MLP neurons of a small language model. Each row is named by its layer, matrix (gate and up: input weights; down: output weights) and neuron, and shows model dimensions 112-207. Each number is 128 + 32 x the weight over its row's rms, rounded and kept within 0 to 255. Numbers have three digits each. A neuron's up and down rows have the sign that makes its largest values positive.
After each neuron's rows, "fires before" lists the tokens most often just after its 100 highest values on Wikipedia text that the model never trained on; "fires on" lists the tokens most often at its 100 highest values on Wikipedia text that the model never trained on.

L4.gate205:094135096134186082137116164099135132102141110085128103148124196122175100118176101126066135141117065185130145141155123121222081141184120150118171108170076179146114171088101118156122128139145122144168165128172143104138127141134154086089207179182182082111139111141101125179110090113096084170
L4.up205:100150106139183147083163131139077136099096115088113118156145026100114142137144100101102124124148134135133154125147133126177129139130152119075180096113153151109134121112162151129143167080132134181153152108059122112161158124089137133127152097122090112149100127167108162151140126136103127128
L4.down205:087150161180102116115122117044164091144057126145138077108145112128135157169149110093111106150182132119114109074116183106165122059162131156144142165162080152149061163203102027199174086114109121082091172088161115094124106161082146107139096139106155109090134074077083142146127125167117122237
fires before: " ", ":"
fires on: " |", " of"

L4.gate269:150093159092107093154104128128183183126084163099133147183161111126169199148138111218070090134121127141115192185157118127132158124112116126137111077080170134129095160117121120115139166111140078107113130162113095063121146125080093057084089110130152064170130105164143083145135100175144063067
L4.up269:117170151130129084090113116157136187112083106077152133204102166127160147149179073177120145069192071120112110155142152105117162192159069130126089121121161149165050154172078090125112088110113125235159115099102126094139189080109133123113096166191174065170107130171150107145119112113144127104
L4.down269:088130069184060148110174123129175122105150075159180129179106132097169124121164142138114111180101086157138129097146065133087116118118137123101113142114181129123143131110079112143145107159134065128068088147106106124112135120125121197095132039142092098179137144165133136138150081138134139159
fires before: " The", "==", "-", "===", " It"
fires on: ".", ".\n", " |\n\n", "\n\n"

L4.gate1095:107127087102144135175116135095194118112094128150088132166111136108110144138088156183101069142093134139146146085157099104116176076121135143113113152145156081136125150136156171146105146131156172089144209135158123175166175152143129138111128137113121110062154074149143091149150100121062108097
L4.up1095:115113131196130094129142146088156119107139130125153179088097124113094135095130138118169118039071136090104068072099116124141103154100152166134080091145134137166163145021074101152137128136148151088167119147108135208153126103085117167089113131136095132131102114108075094116205114142106128113
L4.down1095:131088118199074140096155122138173217132109192182142116111081096083158165144076098180114094115073115072113103107153083078166098066123161139140107129130056141158127123077134138120085147113103184162194151157122127186115110129183151145155071100126162099184101108114082157091145109141094144109
fires before: " ", " the", " League"
fires on: " |", ";", " the"

L5.gate667:154076124127153130099117138169133134145099099162094103153134146160087119156145097086104080147119063123134128071126096120082156136116166101094157122077166140107187107126170113147123202139130106108101086108158092095165141148206208185138066139186196102125111110124129123181120135141090087086
L5.up667:142163096118110118087067132114128151110123078130075166073144166086107101165141147068129130091172101107105106098102142053102111163142146114107121150117189098121156147114154149129104156145158102117093117094119160048146155209103154158086186154166135170135052068109173106113110032158069149110
L5.down667:156120117160133121062134128091155182098149124132140118180160107087153138117136074125109117077207138112162156082097078125055135107125099096093103102150111111111188115091139121135101143176145131098044104142077145112137106082114138092157113129165147056171126108068158116162144118164099095098
fires before: "0", " |", ",", "6", "5"
fires on: "00", "6", "0", "5", " ", "8"

L4.gate60:165106148139161177137167143161137161132086142098094100118177148128129167143165172097122146155069084169081146132111131114166137121093176120073106158096095149131143088127137135084106153164101114152140172193131086124151097128141155171082103092160096118103178132141151114115162100117089197099
L4.up60:152036120057096204175128103107166106136156109114170103131199096145130148171150121165176136092102067113121140125131065122095126138140109136087117101112147143101129160153082128122125070082121159165093133110072116180149105121069101108149089110119176132132141107153146123123140136106167088077
L4.down60:122162146198152135108137136126170136135125113133117108133165120070136150145213082162147137066121178086209083104141105107128061133220185097152134172174107189149122167145166132163124154165093185179076116142177169137091134154106125162106124161106112133074147084160146130131109110095093165125
fires before: " ", " the"
fires on: " until", " of", " to", " till"

L5.gate644:112140116183108127157094144101095070210117140146095153162149056139188188187123098140135101144198129171154156135113139132114181124129124066117127138115028168132097120151186118140123160112113114175128132147052136097143121182040095101104146159130135135133065145089105128093167153093103101124
L5.up644:099142156061062112108110172073113136129175073081145146055111128117138137141140133112107163122112132153193128135125125111174154113130120129131148129185088123123117134134124143154122162079159070163150137119122129175107143132087166054114121131118107138130139083125160171133135123085161161103
L5.down644:080180216084049104156135143100108153121124095150127163071128054182148131156132133056116101079112098170099188156127157110140071143149135182155144124069116120137169097119206157127132115164169122076141071100103152112105197119138126056139088118098150104111147147094110151166091130132154077146
fires before: " ", " −"
fires on: " |", "|", "p"

L4.gate30:145125136102177108156146186093130106116120131076128181122104112134117110163134127157099187068145103240084136131135087114105178134026078140111096149077051172131082077133081181131122161097110126151152145103163110111090163176130115122103141146181101132135184174138116101156182173106117146139
L4.up30:140084120098106159170092137197115170117154128099145050147145129141160155099127048117097115130140171097134181126087118104121123107104160174090152143129133134113093104084138150120102132132122073171093186127082159130167080155124137087108083132176117089111122150138128151148108071163116107116
L4.down30:145073067137068129083093133133126135172141089154125182142118176164135125091083157163153116099187147092170146153148156089186152093107158139157133128163169100144093120067145179141084124124142117138143131163136084165159174113167095148105085126152116122151144129112062181181048130148030147135
fires before: " ", "-", "97"
fires on: ":", " ", "8", " of", "4", "0"

L4.gate538:099121131076133115165133140113059129137131062109094131165163170123081063175046156137092201086153134209133211134109142146089143112081121198109103149123139135172110144098131061079143157105089127095152151141070086158130110077084140154103156154128168074135116128157126100136134126172076113137
L4.up538:090086121057118193188087119159103123120156053125164161082122095164110079132114145155080106172146139153161135190184141024097128133137147199132086073154133159068121123135137095128130150120113108109139111112145139174101113168107141173096107136095149149100140086140073134118159110106057140154
L4.down538:163118129132144118090095110143190157145111122126113103130155097152066100115082102096139086106163117215127156127140125094119147154118136173086108078122136126172053163128206137127074172205122127095123150099109124161140094121123154122150152169148121059094141132108136140126111071074133121101
fires before: " "
fires on: " and", ",", " to", " or"

L4.gate194:142136147181159096120134135085096124169131112159142115146096132176120125143118114123136158173111119143100115149117121067148144148111123120129143080110122154116075131119144141139150146143122162173174060151088085113058107082074140150076119161107111121130111184094105110147108125138028114183
L4.up194:160186133114151128097129122182107142130124083154117125124123103187115138090179126137167120136123141125131080108145083098174142196175105122131134168181118179137106078096149207170219204071152147157105071099165091036168136106103131136094158147145107040182110124148123124141083111143121152167
L4.down194:122131146171092091096155062081211135141132150140158142139146149136152130185181110120108136148073129145124182116144100114129094131133167149083137174067095118167183150110162106162100169149127142099141093167085161172165089191091081102112154093123155091136144123093143128126153148173099157125
fires before: " ", " \"", " The"
fires on: ":", "born", "ri", ".", " —", " Division"

L5.gate388:154195162134134133155144078181125157108206147138121188147184138096162086155125149141116144116133091139107135160177115146076102115113118130163106134113091139107143090218113170156097119105168093178173123095136144134117118182120137105125150094149063122118138148117190136097116156124115106156
L5.up388:152143155136118130129137135188138110157162163146083147190152144094133092158088147105113188072142173127093100099142139151099103117080088144124096127082141084122151128095067153138046122072143094143109125097155180148087129081180109017112125154110089160097116103148111143127134143162127113096
L5.down388:073166149138077092108140161198076134109141106128134158115133110114093124123192118084184114173090131101107151124101092119169152143132153159147080149079133095118086172170082161139152131083101098160111099114134157097178133080134142081140200109131179181124150089101096042127095124158074129108
fires before: ",", "10"
fires on: " ", "4", "14", "7", "25", "21"

L4.gate552:123137125070168128074086084153093203188078082119085203108115112096166165141148164114127125155107110108116102110110086062136147115067142112096084142176150116185087125175110080132126136111158106197141117085159115100119090107124098069092183124124170091138100101105163168121095144144164126051
L4.up552:170116137109145075108156082134142124100114101084131071147167111177155210098082084075172067101203125136134150158116138177143138153149153183100132111142081098151086156119085155066110129100144122060098114106142132127108134182129089093127163164129116138166157084119128111099114110139082118209
L4.down552:107096176145132071128202117161185095109125200074085113147107102178134127119126076153139154129143128174145131128122104102153117133132116196090083117109108142094091104162115194110119142142178108121055089131085047119088104139114144145105158146143123125154125089133117081133092157115113137191
fires before: " ", " |"
fires on: " |", ";"

L4.gate1286:143099126180134036127110144160123162134140124127123158066155148130161109146154133115143156073097090126105030142148142102106102104145140138118144130134126104198116141154141113115099172154155149110052140141141111137100157163094088146135110139141120183096169133126067101156158084162128183138
L4.up1286:082113166140078123112216158133198110174132109101190192143103104092141125143095110154146139117121152120078051160123150103140142194115169136100100152132154127145106121112150175107177121090215085117120117160094117109136187127096148176088148105107108176107134169139132075143148097148102122106
L4.down1286:147108074115113151151116120124110142149106116159129126129143141145105091161065155111134136129087148108080178139134156183176104189125144144075112074030130154170106132112111205104159141096124095167158093138118222155132122163097131126160108068095201126144133159104187128087084172098140178096
fires before: " ", " a", " the", " AUS"
fires on: " |", " with", " –", " on", ":", " —"

L4.gate45:124100185164167130118139103036128101086129081142166158133152111148138122144146102125137084067143123121127210133143158151153164096184136106184152130157115190122102162106123114125151091098156156116178132185158110128149128114121124092079177052119106147071092206156153164082103110123150161104
L4.up45:151098145171129125097060150124115087109138098137124142158056050131121126094085149099136184137195046179019128169154125137185161110107142134116148111097084141103090126142141151104157134125110121155113150166130130100122117103089130100165125127158204089134099162155153072164127148139066097140
L4.down45:134159155161092114165136144119137145188150181163172051159096087125123115150115129109078115158133162107143160083096132126134100105132153089061175139151117108195138152117076122110121119086076154114092128113132097165170145100148061161140182089103070089133152138163167106204189187159085113091
fires before: " ", " BBC", " +", " —", " −"
fires on: " |"

L5.gate824:178088113120164091105098144134143117094151106104178170137106165138141158135102118153112111124119074150095147140091182085147126096107106155168124128088095212118197118068142096135085123125135120105146146169089085105128077115128148119138115101138153134108163160133130102125097173104139115154
L5.up824:152122077073114114148134101137151115108132131098137129165137134130092199176147078128128130144146135134162105126073073141180112071134121126116103137135139162079219126161178150152170163178136095096093106093122115159152040087119114095104144109144089142130122168144162124119156147096113096133
L5.down824:186115163104153098182115140153103120161087134086104135103146107092151105147156102166082041101105088076132118143120121186094074135151103192102206124140137130103134103083162069133155143143154077145160120096096123163148092053074116149079151119155130154083097160213171099154089146105067099154
fires before: " ", " +", " −"
fires on: " |"

L4.gate948:135117149175126112107117157162161127080187084138129117131116089170128115135191155126146149148065129104135137141153085167148157110074120103185138106125137173105099093127103146143125145122050131093136182137143088166123108118154137116049078063118145078146138098154095113181122059063183110118
L4.up948:190089145134120121107090098192119109114181048154140139164148112096135184116137192184140095157135145112157130082100040136166104121154095088155115128108101128167115146175095147154148154121137129124194072161126108089114178208084072138072119091089165082118128106138150162168079137130104137142
L4.down948:076133121135180133040075088174130132148120145134101138140187148121119112097159148097088117132131139094088133157087140079188131148111049103135169104211157140112120134148197181134156102128115099099126156095123158106131165114188147117083151156109104095144179143142129111098127123190196109133
fires before: " |", ".", " |\n", ",", " m"
fires on: "0", "5", "6", "4", "."

L5.gate1207:131140157110139154051088127081116111035101161062155149095161089112103188081152132153104138130133130169144117116135124143130107099144195182151199140143109149167121088115173102115117076128142141147110205096117088119154107122117127153060147079140132064097102168128132145102150091144161125098
L5.up1207:180118142201069095123131133088194095151081133153158148081143149098155137115210164185147131163249083061159146084130152138109172180135088185179131096142111094157146112132172121131069125125126116104144183149116091139075123152118152132079157123111138088150181107125089131079174113174094175108
L5.down1207:141118120142102122097145096117130141142104137125141124110117120124143158124114237141086136127118138137099083121112083110098151164157126096162136119065128123139114135136117076130135108124125179148060177141071055139158160125158136114059162119080120121104161127117127140136082133125106096190
fires before: "==", "The", " In", " January", " The"
fires on: ".\n\n", "-", ".", "\".\n\n"

L4.gate930:157162151058141147160157119115091125165154133164141169085140096077162118167132149114110135076130162168092125129160142172054144187138134178106051110113211068123161128090104132169047140138151167162157121098138130144090127109175122180165131118174065118153125165140145158101154192121081168160
L4.up930:179107137130165150126172200103158119096146154131097104172131076118126119096191117109116095112162120175114093138174146124096145116112081088123140113127141113116177104199226179153084144128202129081161107101128112157129077141034136122221097163075065123161122167076129148223111128144138152063
L4.down930:121088207124132099133102210178185079110146153115076127126169125167121182108127183140150125119124150130085115076118161125033140061108119194152172212146125138137100192171108118129111124097138115148069109122104156128172160129169164193149190086150121129092096190182161152138131115144112120075
fires before: " ", " %", " Votes", " Goals"
fires on: " |", ";"

L4.gate77:106155116143126115142118148146144135088134130105098156164114110153117128136154096136105068154131144113127126126138161136086147121165146147106159121084119167144106130123119182134134159121149190186133132172153132148131160126102136107106109112097134146070163090101106051177117120106065147122
L4.up77:113106117134105157136101157139121141152152122151161126175134120168194072145124139107130153141153129125137130147134164134115150148136135118094131129086092126104106168152147164062132162136155168205116164146178134138166127104108133094106081173182138068144138114176155161236081107119134148134
L4.down77:135112148190131122142140147109129126130120128110144149171197139088121155120194123156149113159125127160158147099116141142138114097176128129089163115182107218193138164130023164101156112124093097134153092123086150132117120125105121141096145095110115094132121108075156133125076147159127124078
fires before: " ", " |", " +"
fires on: " |", ";", " +", " of", " —"

L5.gate546:115129143145117113108105148146153121060172146096120114130126083121137168148114140166106127126170068097101146139058157121192079135128166076111174124171111127196085068142182073140082130125099095154132096169092123084137154191162107089101038097082121093149114128068111149125111138157132088118
L5.up546:121052113110131083058137131123102131140135142128125109172156155099111168143094148108100111184121134115163144164145111090153121162126136125078154143111166153105097133141104101100101128154107122136080112064132142147153104089089098120138073110125181132190148086119200139161106095170074070114
L5.down546:095150110169105161148158190136114140152140190127115118128106128112118119127148116167145091085113126153093098113139152160131139106139176124190103119154113094110128106092113155155131128107171155131034174156105127095094083111117118135080100116186102173136120096209124135093123108071111168117
fires before: " ", " |\n", "10"
fires on: " |", " ", "–"

L4.gate699:089133158089160074103079103101149129088114032208114158082120082114115123143143121137107148150162138167120118153127162079139156142141192148116146127111095130131125155075121140114072163158161109144152188104110138108109114102150156113101181104042100142122166156131140098118179148120127141066
L4.up699:146121122154138118086116142162103157120109082111129180135179122153151105107109124153132027123087174163125116126127181169074115180141159171124088153141077077135171119130122148102084166131127113132102158129134127141126126132155145196115132097128119080143125187172098158141151141118131144178
L4.down699:117135093132240135195153080073168107144134138179110133176165169118162134101101131123148120208126142115124196187135124112140134150120151116124081161163106153103068195143100101110158130194137134185126085112059132101116070158114170091162119088129152112127116105156154099120103101161164091187
fires before: " ", " Ret"
fires on: ";", " |", " and", " or", "/"